{"n_head": 3, "lr_head": 0.00707, "doc_mask": true}
MLP neurons of a small language model. Each row is named by its layer, matrix (down: output weights) and neuron, and shows model dimensions 128-255. Each number is 128 + 24 x the weight over its row's rms, rounded and kept within 0 to 255. Numbers have three digits each.
A block is one neuron, or neurons of one layer that tend to fire together. After each block is what it responds to, as a language model described it from the Wikipedia text at the highest values.

L2.down815:149114131128125106097102070046103168109132119106138134058142150126107170154129117128107146119131128109131128119180108157115159115122118121133137162178107116189089166132157150116139140124106132111162125128112083122107177151141135114131128138067147124116093198093128164113161121158104121138124125118105142093125097136134145130143151164144121129115107146130105136152103102127114134155113
L2.down1014:167127089155141117169156117130116094111148135153109132128089149112134186111116098145124128116114133143115125123181098088133152107075114160164132110127120128079139150104135109143143122151122112134105108157113099131138115113122111157127141112107113111155182110115138134096148116120112080141130126128124124080101100128129149118115159107137139060140135089152106135130084133158115129093154
L2.down1459:132143123147113132108104120108111112146142127112155130107091116116128138177117164098113152128129110103159184098158142098130112168156106148137119166135132119192125161120129133158075113108091127117123120139125107128152116137130126126133086108134126113140157116143190157152150111120146120174132105149111102060092088111179129121115138129132163148116114115118123125156152153130122112165135
L2.down1478:163118112163155107120106116122147146104120172098109124158100104097175156136126113055153149092109119133089186107141140181122110134104112172119147127127112111142123139153156108137115119143131123049131132140116132146097113124101121142101099102158127143152183112132140173096174104164145164139123087075141176097153158087121116127110183132109136116130130120166161169147141147129170138133120
Description: Commas closing an opening date phrase in biographies and histories, as in "In June 2023," or "On March 23,"; occasionally list or clause commas.

L5.down124:117122106164146158147089096130117089109089131122150127131112105099138130138115134116121130102154112170174128139109145111159116134146110129167112079155109159132106101135142149118140180147119086186116117106110135147127126131128137136160123134112111152107137099132156136153119126158150097182158109121125132152164065117133127124132137184098120087101118152144104169152123136123107155117070
L5.down205:096136154103126170127142112099103128100081160124158122150139115108131120130133111133141107098146098141134135138103128120142127163163116167115125088164118163145101113113095184136167107177105105126134090086154155185102142100143117156105174124088147099111131108139133154160091147121130104115132107125113165104148137177094139091102170138111143130152152117136091143151084151128114149126100
Description: Mostly the article "an" in prose, especially in "as an" role phrases such as "as an independent" and "as an alternative"; also table pipes and digits inside numbers.

L4.down11:114148103123126145119141084143111125126112116137116099143125160106188143110104160130156124129100142135125097142159133133091128188130147105119137138158138131123113153102120105114185156133120142103134124136121129094161136136130133074089124111149098111093137081149122127115151122148075123118163104093131118151088151161209101171100144149164149099089114143099123147157146153128145135165123
L4.down117:130155152173101105112164093115117117136125108135123111102127111096084129116102116121151088144103081148137124084167154153122118130116107123147123105100055096153105143119101156096126119091146108095120129138156084111160136070138115133098134127136153127158096143118124108137109095132163121105135086163115117158126124110135129130133174124123145150094105099135081144107146145142114144135114
L4.down306:089138109110124122140133142098161116133142149133123107152143142140118146115145154141138098141126101096132127143125161146093137090116106127143118140097163119081139098157122134077110145122164096111150141120095134097128139141143146141109115155146141125188099081128138150132154105149170114086134114148122108139096142149127112149168156107144116139118104117119130146105131126149099106178118
L4.down437:057133106129092140146137146129130139145120152117139115151131154154139104112112154137126121115111089146118117125122157077120131170108143141171113136156114134126115172110116141108118095124093154112155168150148115160134145119144153117109152145158106124137091066118142110127152100128141145135120109116134138138157088125078129169128152106130150171115101152138179133135142157113146123153120
L4.down507:050152111117139152105134122127108159105135144194087171140118138116111146137092124113144128183109102122127104112136134135109169146097101055125116160108113101073122119165118169088122119114146121142171117126105118110121133155122143095138144124127109149149155080119140130139102154124151111165180133119173149143083122127128149105124091119122121157097146108113118145146137116143122146142124
L4.down1201:006168131106117149116141145108094139119093128121108150156152075129089137137128108133118138133101132120141072092145146160124116156145078120133150116127105130117112137126152174107072103163126155152154147137118128116100107128120109140106157147134114149142088104099143126158118139139143138159124118206157143145142149115146159109077133135119123123120125122106154120100136130123104124180130
L4.down1325:111126105105129126117126123133139135177143150131100128142161091149124120139084187095151153100074176088087133138162109095104126116115121091110114107110115157156104123170096124154134165111124100096163119138133135138132120136103118118126085079086154096151123129114095169106120141111116132138120128123157116150159126177105102166118152135106123102133118147102114088166168141168167127104126
L4.down1469:104155141104096163098115109127120130105109130115146138150150177123129145108168202111123131087124153122153114100102159082139099120128140125105150166160139145166144134135121139123129058127124150092135104107082083115166097131090164119116109118138127141122148115142132133105140172083077158110150076142147094135114116113152149112124155105137129111122127077157114083113112107177151116115152
Description: Hyphens and similar joiners (slash, ampersand) linking two words into a compound, such as long-time, part-time, 16-year-old, Speke-Garston.

L2.down381:153121126131138117077141159161124150135130114137144108071133123114172123131129114162129157119129129109108116136143099138071105127120084151123176139091110195102109085117105120132116146165122137120156126175123055170137117099085158136116108130137112174148083135102140165099147117114104123175134100120141144121105103128098088135121183170144139140143139129071155168137166129139129133124142
L2.down699:129134127139114095154128124136138103166130101151145141112116140101101111145144146131134149121152108124140131137143078139106151124132139171125123090134124143054151112085173106090105141124101142114120127159174105139110148113138152146128138159125147130128098112126087092097123134161161146094134136100132136138112125123146110167150181096105103097101137143122121092136116136107086102175105
L2.down1114:135148139133099124146134142143126105163115133126155142141133109138121069102103116129144124146145125117147168114141110127160108165117135124192131141139153119145151125166164125085097111154099118125157120165075097134124116120134155131162146122124048103147116145089124185126131145097093101102149121149104157095124117092124142110122152119153122117099135142083112140173115124108151128148132
L2.down1244:120115160113141129118150127133087155137113110092114127073124163185167137178112102125129134135105098127133129097127104108144104105123155118114127166152109122158108135124135106156122108143125147162127112172135108121100157118154137159091136101127110125137143126106107142123138084136116121155158124117133090102119050106143154171095109151098152153110128113128151108115129152149136092137118
Description: Mostly "and" or "or" joining two parallel nouns or phrases mid-sentence, as in Spanish or Portuguese, anywhere and anytime, row or column.

L4.down99:109169140072133055124124140112144133167104137110129157125110144105139134111123153111090118153135122159135113162098114180110121083129132116169101082132136163124120095105157074114157101122151124145149138114095123125147111150138134174148135173131113153152129124133143113126150117172139142132106092104133125158094170143150122127129156124168128109145108149124163136138135165145084133099105
L4.down546:168113126120140115140173152098119117169135092138131133109084134124109121139138070144184168126097094161109135125137123158176101126115130150142101138141153183088137129125138086146150128146135125155128128086135153137168147114132084122175120127120152132126127119120115122140147091079157148091146129142156092143077105115152107154128122107142117073160117112086152183172105143166132147131136
L4.down553:140088127091114168157117109150137099160151127116088133125111125139159073103086148091137133121141101104137174138126141131170135153127137167172068112126120098140121102106135112110150128138136119138135166119120107136144101157159113132164160103094109107121135095155101129105145173120115158112154082096102125131085117141172099125120168148121099117144141147118117116153102141101116125094158
L4.down620:115148200129105170090118088139113117106157159127161140115154101133089144125171128157158124135122085175145118127095126121134086146141149090173137101140136111116154125149145139140101146117125126151135117118172131143118126115173131117144149117113096105138147130117139130145102106142144145176147138139121158144097097125165167156109110146147124105120180178093133117141149118128115102080146
L4.down846:149144129146091109148131147143142139110137129143135103140121113077097119150100130110124127136110088097141149120136146153104126143130154146134084152165133123111101139123083092183140178119125103130099137089079162157110125143108079123106085153118133100157127106098120161153148123173163146149179119106136135121145149138134137123109115161151087129157155146119118127113093174107123116136156
L4.down870:097116090121066139136131079153160078122183147107153167102094074125102151119151109152143114128157108167138104114108118162112121136118124134151096108106131110120136122141123112176116107134127136183109115106142115142110168118106104108135097126110137096163106108138130117124109129165142154103128116103150084120152126137121169096095148124171137105138117108100097123124121122130120143122147
L4.down1005:083146130116140158098148128123096154101143124133158161153117118125094124138100114127137129118099126103142091178127159155155149138157135098155100170148125120168128149133116132132120148124091152119161128155114125149163154136140111156126087104148115172154129131103110116137114130077066138103157129105118129156128145130120129119093136116088126143118141150147137114131124132110126114123105
L4.down1467:060163132088108093116117161126126172158145134119108153166094143117119142152142152142099148135155111133138135112157117119179126151102122100123136143111094105138113093109118137150124121145110128113128120153117137148154112149129104122158106173131139134136142145114151164136164155129103158103089112070112145150106102123101150134123148089142151119117125131121148130131131179142097134124115
Description: Mostly and, &, or / right after a first name or proper noun, linking it to a second, as in credit tables: Mendelson & Melendez, Umbanda and Candomblé, R and Python.

L5.down175:147145115105128163160144142185177117097093145164134115149138099155121164137152167098147132089091157107118138096127122158088118096167117156112200105147127153124132142171091125141092116126149116110145139178131104154123151147122142119121078164143120096107132120078107115131152131085133148131073130149155153136111120107138128105095167119126132138102090125100110116139100135145142124156138
L5.down889:112128112116169142110135167146148142110125159110125132136131123162135129103146103078149134122129150124134125193117138121083141107112154115131124113123125097121114128155126106121120099147118115121090125113096116155125171119075146162154142138148162090140098115104170134099120162119093132115113086174120149161157076124114152137142141110124162111098136127128162142131102087137108137143141
Description: Fires on and, commas, or, slash joining two nouns or adjectives, often in names of ministries or departments, e.g. Culture and Sports.

L5.down583:092115157106143123109132155165141119139135135123137107138126130140057145118113174084125107142087125111097148146116106119147144145140129166112129121117120157168138149138136127124100099083089114115090134112124156167134110152117164140130105142144143144117115161171072109115119168129124108099135118112101156095100134139126119130133123117139152150144170160159128135147129164138136181135128
L5.down1397:137096164099140157114137117137138136066111132192098148152142122101133136091146143142124130099095149169145123131103115107123125102132173110109089159109105143159138153128174108120108133116132136141099135180150101103156143110111157116110105100134131128079118150158125100126183103131138160129137121102145125105107111097134160129118093131152111097080140124108128143103163167110103091135139
Description: Verbs and "as" in biographies just before a title or role is stated, such as became, named, appointed as, serves as; weaker noise on numbers and word fragments.

L4.down206:101100134127134083133142143119132131110168137128139162134135135134128140114143122083139113114080144125122141094145105155130109139124149154101156124128137127162113093183137170142125126129122122149116125144093159167101125129126157165135114141100129093120107098152122116105147145131134111145100139109188110105107134145139134154105135135143134140118172143156092118119125103100105117071154
L4.down321:138123130122114118164134123117140130148148134119117145120158149104142182132086113142133132101096151118147134125175169176098094133133115127115131156099082095131116109093139127150083107111103168102155138108117157127112113111121140136140132126139133081127136113164119137163100147112119095091112121077118153139114127123146136166168112089120128122132112130138106094124124144140160216121127
L4.down350:114153163138151106107125160114112126076134141127135131126107109116107127118116141117163130116118134132141139101135098089159133128142147142151134092112123075141145157158142140120081089123137125119126117126097162138091145137137136124095150130102074088110141097155110097154133063150137136117153103168176117112126124158126142132092139133155155118141116125171155129112117122132160137124144
L4.down886:097125150135128134123120104154166159156131139144132142131118087083108146124116135103161117120150120137149115137148134141118107098111082114161098155116122116090142137143151096169134105139087096183107098118134151114103076141112149094121154130123167130154153152102134159134096126108150134138146122108103081096129118118133152130125101127141139143121112131109104106134138089179124116117134
L4.down991:143160130153124158081162119134116140136170146105140103142130163093125152110109159133107121144148138115161108103145095153140125124152134137123089115154102111108107115121133140119103140138122129174148113101107143130136095174124119113124119116128122136137158149116093139123134142164108145132111110129141169132117074126105078122126124113145163111098095151118116119101073105164144150132094
L4.down1373:121109153126102108132131114143115134119138140166084117135121121127101134117113079114123106131143094122126141134141130172151079138123098097114090157092138098133101122121151095105147099114144145122138157147121162123153093120118144149106177142108129147123125124103169119149110132121179142124137128140131094122078116156136153150119127156123102135129119146132114099171103153103133158100140
L4.down1428:107133154134106115179156185113174136104110133099127137129081165135175125157101131124130104100108147148173124125136131132114130075125143165112139095097158142111181131124115144080166155133108164124125159159123131131123127120109086142109164102133163109101113107154144118136168111090120132151136139150113137124105101119161182144130162092163072139154149144123106109150122125158146137078142
L4.down1432:127110109117127123106161089102127113103122140135091142172135123121158101119143112111146137157111114116151155095138128101118103128127139138135151129122136102160143110117138134132115123155087126111125136155106108135128127108144125133132109110114147094100112125168114106081161112114108123100128104120126097125144134136163150116113152119135124098162140108148097136168141149128120121113144
Description: Commas ending a sentence-opening adverbial or time phrase before the main clause, as in "In 2024,", "Three days later,", "For every 100 females,"; occasionally "when" or "which".

L2.down21:102097105172134161136152128130108126141087119100131120097174145160153108130146113126144139129110154109162124106126152106162078098147136136174142158168143162157111126120144128123108089160115136118130117167138093147127124129118141153121114161143101116094137151132180153131107102108118112152137096128129119158104085119121187111146146126125120144117189131162114124122124152126150161127129
L2.down411:159099108111141113105119082120110107134143153141131101098143096135131073103127142153130103112132120153076142129135116121134120081147112140120114123146128148113154156123138162147144141115125119072144098113082115109135128155135093129136111107104119126131147129122142168123115124132077161094134133135106111133173126114115108126117103137102117104100137075120098142133148124154154132142096
L2.down788:151146145152149087125150092101082152182103118111077120146131135171127138119099143069092141144091153081129136139116140139124112143126144129149123124134079133146155103147100145148132155118115126118099093164151129124110150157132142137130137137116131110150172150133155097143140131126141154107169127104073107080151106155171152098152141176140103158093190119141116116144147119124169173114128
L2.down1288:135152110122149162096124117138141099143115129143166100109144130121128137145119102115142144117090119102131117125133119106134154134132078113121162154089109121153138135150135120143120130126149118132186100113169081109118154129145108091140130157111098112099120117134132134149098126128162094091125145101119120099098145138147104094114140099154089135089125120177108071105137139164112178084104
Description: Number words and quantifiers opening a noun phrase, most often "one" before "of", e.g. "was one of", "two half siblings", "no longer", "any", "each".

L5.down346:103125110140122135110148132107153116099134141129100132086193113122125127130156095134113148108141120160159135077107076126120115104138096125145133092129079156154149147143123101169095116156145120137130114133164088123105129081133104125131154161104148123146121104147116132101159104136128123112129105111153140089141138161139127152091140052119124108143113135135136117167132120105137117135149
L5.down1317:121162140142143148112133084140135127124149120142093105140177132106120108128093091131185090121167105087125127152128164143154089129148105112146143140121133114142167124099116092112136112127073139143079140139166131179090148140097095127133117119176181120147133135137104102120106096092121092070143137100124099111083163165117136122133102115111185105158132118118149132108114142130165115154186
Description: Words or commas that begin a new subordinate or introductory clause, e.g. that after announced or wrote, when, with, while, and sentence-initial According or However.

L5.down154:000138125173154121156149142159108130099112118140154119137152166117134138161107118117133154130169115121086110119121138139125117131103124101155135133172135149153129158155112121115123122136094096083135099154142133177101176118095109144092128137145127128114101124126091091132134139111117114107108128106169111131157129100093147116104128082122115107142136102143121139109169130094098167166140
L5.down886:000142142144143103108140136134121135107134133114143137113102120147146181112117145118112155138094144109129114162118130144140149130120168091127134100115106125157136126152111111131111149099136127116141122098139118064075133168101147121131140168158158124120143175133158109160114128128143150109122114181139100162110138115142128109111142141110162126133131107143130130154166133115116114142131
Description: Hyphens, slashes, dashes and opening parentheses that directly join two words or numbers into a compound, pair, or range, as in gp130/OSMR, long-term, 6-7.

L5.down45:128165114098162117168121131090102115150127121151140133124123098121132124152102126176118163142093107094146148107131154151127128120134090119146141163190128140116109130116107142150113129164174081114109151128127140118151135130113137123091084160137131138109138129149119165099140087115126105093121108090146137107090131111179110130130182159153131080159074136106133164149119137146103112106098
L5.down538:091103147101118146143147128146132142104087108093163134128128157155099145088110129128145128136124168092106142160136145140138146133076129132147120146118122112116187127112144082155100173098104144179186122143075150147149158140111103110115106136137086118135124129115094133105098128150139143102121099120129128125117112113152189133093144118142122100120145086141132108124140139117108173089140
Description: Connecting words right after a proper name or verb when another name should follow, such as and, with, by, against, defeated.

L4.down59:119139118133116143140128109141131130135079112136106093147140132104130097135120113133104154122117073135160148133073109112122147140149133123123147143109099087162166157137102168177095114129122141090180140103184133091152090086159157144144129172131100140119130106117123121101176107108127096156150156148131133107134119114160112126106110202134152130092167088118140161100126097179156149131092
L4.down189:101138085115152152124091125086115094106136152131123113142120137146152117129100133142139106125127152093136121127129130159077114091115098159120153129164154135108104124102158093116173153136144154080131116124158112107130118111128128124151138131143120108143116142149152087129142134147131116096174108170132131175096110110123125145078119144120124127157152114138105115149145144132117167193140
L4.down472:127119135085106118135163098113081097120133148116104133093128126136105109133169139151154162119132152113128179131104158129123129136123141091086142126120119154116105128139148091132142122136113142107141135117156158119157141169111139098117091159119122109120165150130160097118124128184122105145140096115128156099127103151101131137083159136139151133122101136100129127125150136109143118185109
L4.down497:136121135132120124079158136145094154106117133140090136133142124104135107100133105104110136130157157123111168120135103125143120101140131127091154134134136123138158107107116155152101131133107071115151131162141175111121089107124135096106114096131144108120099183113139106144162131190144162123127123114135102169074108133121116148125138143116138169137094125127150169107132129120143138139117
L4.down802:112115132111105147135109115158115124136132125120158124134108158103150118135101125133158144075111143112144135147130129097126155130160124111156147182094141100153112092131135137145087150094092168099132117142111137140104144108146134114131114094109147133132098149099140111161132121134147095091159133105112168121112089109157173127124132077115149173112138107136073140137139084151111121139114
L4.down896:125136105140126136127091105166113138133103113107145122150098105151120141126134138134153072107117163126144113142139131153122169150102087108131155121177117106137126110143150150157163130093160121119156138080098099129107117129113120095125142175132103106119144131146102137112082171147161122146101109129118141149157126142153100121191130114097184175139129143141090113138109084100135152174100
L4.down1185:172165136118129141085130141128118127139082099144104137128106152127130066127161143123103136149111114169077117119100106103134158123126122128098132151128094135157130175102143120136133136149112097153112170159159122105157103122158138097128106143140113105172128136136136142156110123103092163146178107093079130128138098120121120130128092153136123113152057130087114127132135159132097178127123
L4.down1251:139099182104116143137131078162124146095072132113168103167131134078122127115130123163149146122142085069154153149142106102110113102098114123128125165144114111097088147162108149121114096158168127075109138119126154119118138119143150123082136111147182136164140164124168148126163100166123133170164109143137165145139108112154151174146065183112123105142105133127148126145141121175105157133137
Description: The word as after served, serves, retirement or roles, introducing a post or role in biographies, e.g. served as professor; also "co-" and "was appointed".

L4.down84:104149120083098133102151127126124068132135119142123151117139137107166122149124139130120126118142123106148176146105134136130153116139138152128139146110116113126109066146120158152108099122128146108123127133130072129154140146115144119104112105118075128175165108104112157132165132158149095141165114120141103126178094128138143118147131107172147162119155169141151166125122087133100146127106
L4.down415:132108141153146135095119061117144143116087165134126169142109057122095133090130135122144139107122154109151099122118157134143129173114204107130112126135149131141154137129118143122135131154171170121149115124127127120157121092140064115117110115141119124155123144179119141117164113119119177109090113101133126123134107120134157123136127088124117120160170115106123125120109107121113160138126
L4.down519:119129133112144122129102045145140165105086074146140153142130119153156140152132097110101147139104097130119115094134101139118113144109139107162134145139134136167082146131116124099145122144157152162141095142121144102100159159156140111088150084098170148147148135093089191133123140143172093118135098146136142155109154134151142094131117145166115122108140135140090096124161129125118146155183
L4.down719:140141117120149131124143138114187141159116150136160113099123111160150097117150124097058140129114121090116098107156097110124109147127134166147124139170065151155108089137136163125145088114140133122163155120142159171126142162151123101108144133119113172153127134144113078136150140149154125159117117129133090096087152115131130125132162098119124163118112128165124134145126120102103153104130
L4.down755:105160118136154166153142112129179147137117102189124136141139164139151112137121109119145113108139121137125110133081142108139112132085108095139114134135102119139111124171149104096116145121099123076093108067126092166086140107153119102136091109144132126102112115141106098106127103127123121144154127108125156138110138142137088104159152134177144142120133120129121119161139154128155149168084
L4.down810:106142111122106180126123138087115151115122114178104116147121176132126112095147110146163146126126123142140088158113099142148092103142081120125154163143125110112140118176155128147111085189168133120143149155151136115092120087104147127110160152131119143114192130108183155120164132181134091120149138132104153150136073105116125127188157132144101120116185132096114127123144096115105134139070
L4.down824:181111096120115169137145132130084182109105097082137131114139107137105105137119095060126122182140131077166114128120146122138154075136095152163138118141156110148153120108129187144133147169087140107146118153086106106131152091147127140133153137143095106111158124094145107104162110119062131114115106144145145106136088119109111144158193156112156149149159106119134170110165118136152155145083
L4.down1149:138134186117132090144141130173107121155135133097094133112157152125171150161085129119127125125135116154119160089146149138162151167090151100122135118135049104169137186137127105131113121115110116134131100114156100114110095178106119083171130109143123132126096094133140156166139147134110132129123146099115130110086101109118134108123174150104161093109107133115115166157134131097149192122126
Description: The article "an" after a verb or preposition in mid-sentence, before a vowel-initial word, e.g. was an, for an, In an; rarely word fragments.

L2.down392:113146142120132093137082120147157130137138103106163088122128132129112125175154112129130114127118127139151120140122119107120143086132110130136143125117171171152101101126142159087123167118138118119121122139137140072117114111142141135129141143155082134134123148140116126154141150156111121112100134194121165131071116110168104099142121133109131128105140119154183122128145121124140141114149
L2.down1088:121130148155088099113121148111142142137150083103136071098121128138155131095152157173098107130153108141137116112141136123120155135145089162151166094137193132130147104130111145127122089140168103145123092163131112139116114155126091147124143100141117158122104140163089147101143128162129109079128140173130108084124117118160093075127134133126122105159113114155132109146134145144110144159117
L2.down1179:097145139137111109167129129073100152137127083116068076130116120161142110098121153122075138134124115121133101121123128147121101152118082170145139143155153103115148068146115118126130114141181042127117137117131140117112113161151169105105116104112110149139119130105145136116131144134142167170103124152163120099115141148161087127128115140133104095158090090113143127125105114150116111152107
L2.down1266:100165106160120126160136116092124164107073107136146079138132117124140095156118119099156142123097128089135170144113132098093131125140142143128148148147125134128144142119124137117123140122114122117141161108103130126161157125129129159116173133108087123132120160128059155142128123142177155082108108121099130134100109140129115120145136118132104143090142116109124154143164100129132125141118
Description: Words right after an auxiliary or subject, mostly adverbs like also, not, since, just following has/had, plus and/of in lists.

L2.down13:121167106136117097111160101148124182129151061136094123142147141135165112139120088115123116106119145105149144150188143145128118105141138159103125092119088136152101168146127122109161107114125175154136109128171114118104169131124136112140122181161171100156073080133127112150095104114141140107115116148176105164139080112117116152107149133076124112107121102107104120072127142106137135139132
L2.down141:144124102113098112141169102132096153110146110149092130124133153135136129182168107114162172119131078187112129126188135113114093144148116103092132113091129086124105144107138110135125115162137136114129161141126112098123152129111143159117121111064143120123142119141136097096154078139087140157152118152112104073073139116184104130141123166100126118105091155139113134127164098133101126136156
L2.down674:124148135100157169134134163157097113109124114131130131114103124138117145141198143130175154138109144159120104150118123156125147102163135125097086127135167075125144126168137118110178124106136078080118162102136135128186139139141130112079103185174163114129119137122123122123089111070114114157152085138155135119104186146068129143133084131119080143075130097163105134116156160106116136125144
L2.down1133:114134124151105155114139131148188096114135141125122110101122140104138146139164087170142136112142169129121140152116145128120093075149124124122203177106124118144150133173136148115107147147108155115172182119117110158140136104136151119132135114128125089151133106137097143116192173090080123089164111145108112103126121127133082146128127167114118134125124174138112142155124116129145132127150
Description: Closing equals-sign runs (==, ===, ====) ending Wikipedia section headings like ==Demographics==, ===Club===, == History ==, plus rare hyphens in compounds.

L4.down281:147135123087146109159124112098119105130105145122121141144090118195121168147125166135143158114124119147184095151143142149140140130094146153122122150117161119123133135132139115101167152138128141160105108172098153098132136128085135107123137161121146139112096178120160106107121127149088109122135119157110104134104098143147127160179088104123129155102144102131127135131137093181125126152138
L4.down401:089115096109123165109100134151110119156094169123111130110136130164152099175126113089110121122104105129155137094072097160117087126144144130143157150137144158150136086125115150148088145130107131149082106121084081098136150100110156132192121175101123157130082120130137125145123131156113126122145161143139132113159103148102191166129113121117134136131155095117119122125092129169147140121091
L4.down480:127164139126139065167113198140110141111125104120134100094109144108098146128117130119106156107148084136123097144133087164109105156143146146123131128092107142208157112126130122181148137131103149114121160146176154131125093121113104165135132123105124116101124154139120116106123066163146132133140101122126160094160136157110115138128142090112113130105130161129175154117137167113199088129112
L4.down577:149093133135125085110156106099166133113113154120128126138140125084116133153135144130109132118112127133121157131163138085133137141072112118096177153095101149107125116133117141120120130158145106115112111138099128125164143094103109112111126139116115189103155117141098164132155132113095115125112135170152139158083159145148163115141134132134103169104130119089129103129123138076103161144152
L4.down1105:144144121101135139154149118126140164142096155116117113129100066091089113120159165121111119148154113144101128089147115158112108096121183112151117127099110100100185139114130149109136112105132130149111133114145124154148114143087136116086126123176124159106132133127135149170127134147123102121144106080131171114128138119103120152125149111106130138146153120146148140158119122097123171116099
L4.down1205:120100157122123109106120133163126133132144127108126158125106158111166114129116139125133114094114137081122085103115095139146077097147129082129106117093131136114145127160122107161151121123142121114151193134164126072136132166119110117123169124143148137148094066129226131136112099155132121155121090114110135087114123109147180114142129157143129099108134110107117103165090110114160121155131
L4.down1212:130149113070180114127132110161170123164120148169178102141138130132112079122159116108132144074124145123150105127147112146127147147106073113101109131094117167131171141132141158114108142161117105154100158071179147131065120103088145157164127118138115100096141124131124159119118110101123131124138125125133165139147135108096118091167120111149129098158132108157088122123130126162106128127122
L4.down1421:106147149145121100163122163124122133129121122120130120098137134144135177088117124166126123102142134142097132135124150136135102126096100145110159144115161093092133139142142133134127173108085129125130103116176112083107132161159104154120134118094139140116155152104128146128145120174138117167129108160111123132092141167099134139090148121089133166094150138111138140109130189188152156152154
Description: The conjunction and (sometimes or, &, |) joining nouns, especially in section headings and table headers: Awards and highlights, Qualification or relegation.

L2.down203:178092143075089129133141117125089116160090117159107118175137113108110091144104096140150119137096119115099108082126109105102110145173107175143147159134170101110166140158090140174131099112139126150127114145115124110111161155154126126141116167120115166135139155132150154132154094132110112112141154098168144114113122109121088146126131104112166176145139109159132119146142136107111088098128
L2.down358:136116093075138091144148095109096130147083177115065153142118149095110141149079124131131124145146127150101139129153125153159125141165098095145130144131125132099129130107119136125132110134154127130099084111116118105126142143143135154118148133104108127127119137158124150158117108118126117191114136083143166116129101113101105109111121114105092115131159134113111125128151149120168100093092
L2.down852:109107115115114122128103044085144158154114139120118115134160159119092112167113156145125143131064144140160111153073132124147130100142137157163145106145114098132128167127097139120144176144152143110146129107154093109160125115106129147136088124122130100099130124112150084103151091101131106130157145132153090120164105131110121114154126148112124143138140138113106140144185128155183139115143
L2.down1051:157112120117072156092127134147106151158147077114107102160120152139079150134172150076121121176125134114183165131097111145126140141145142116154096098153144107127179141139132120141095128130170133131150123167132088153136136120131096139127164100134147143159187126139162160138128111141106107114100097128133108124128110109121128136116152150114119134162124117148113117170164121107133155109094
Description: The word as in most uses, often after a verb: served/elected as, as follows, as a result, not as dependent; rarely declared or generally.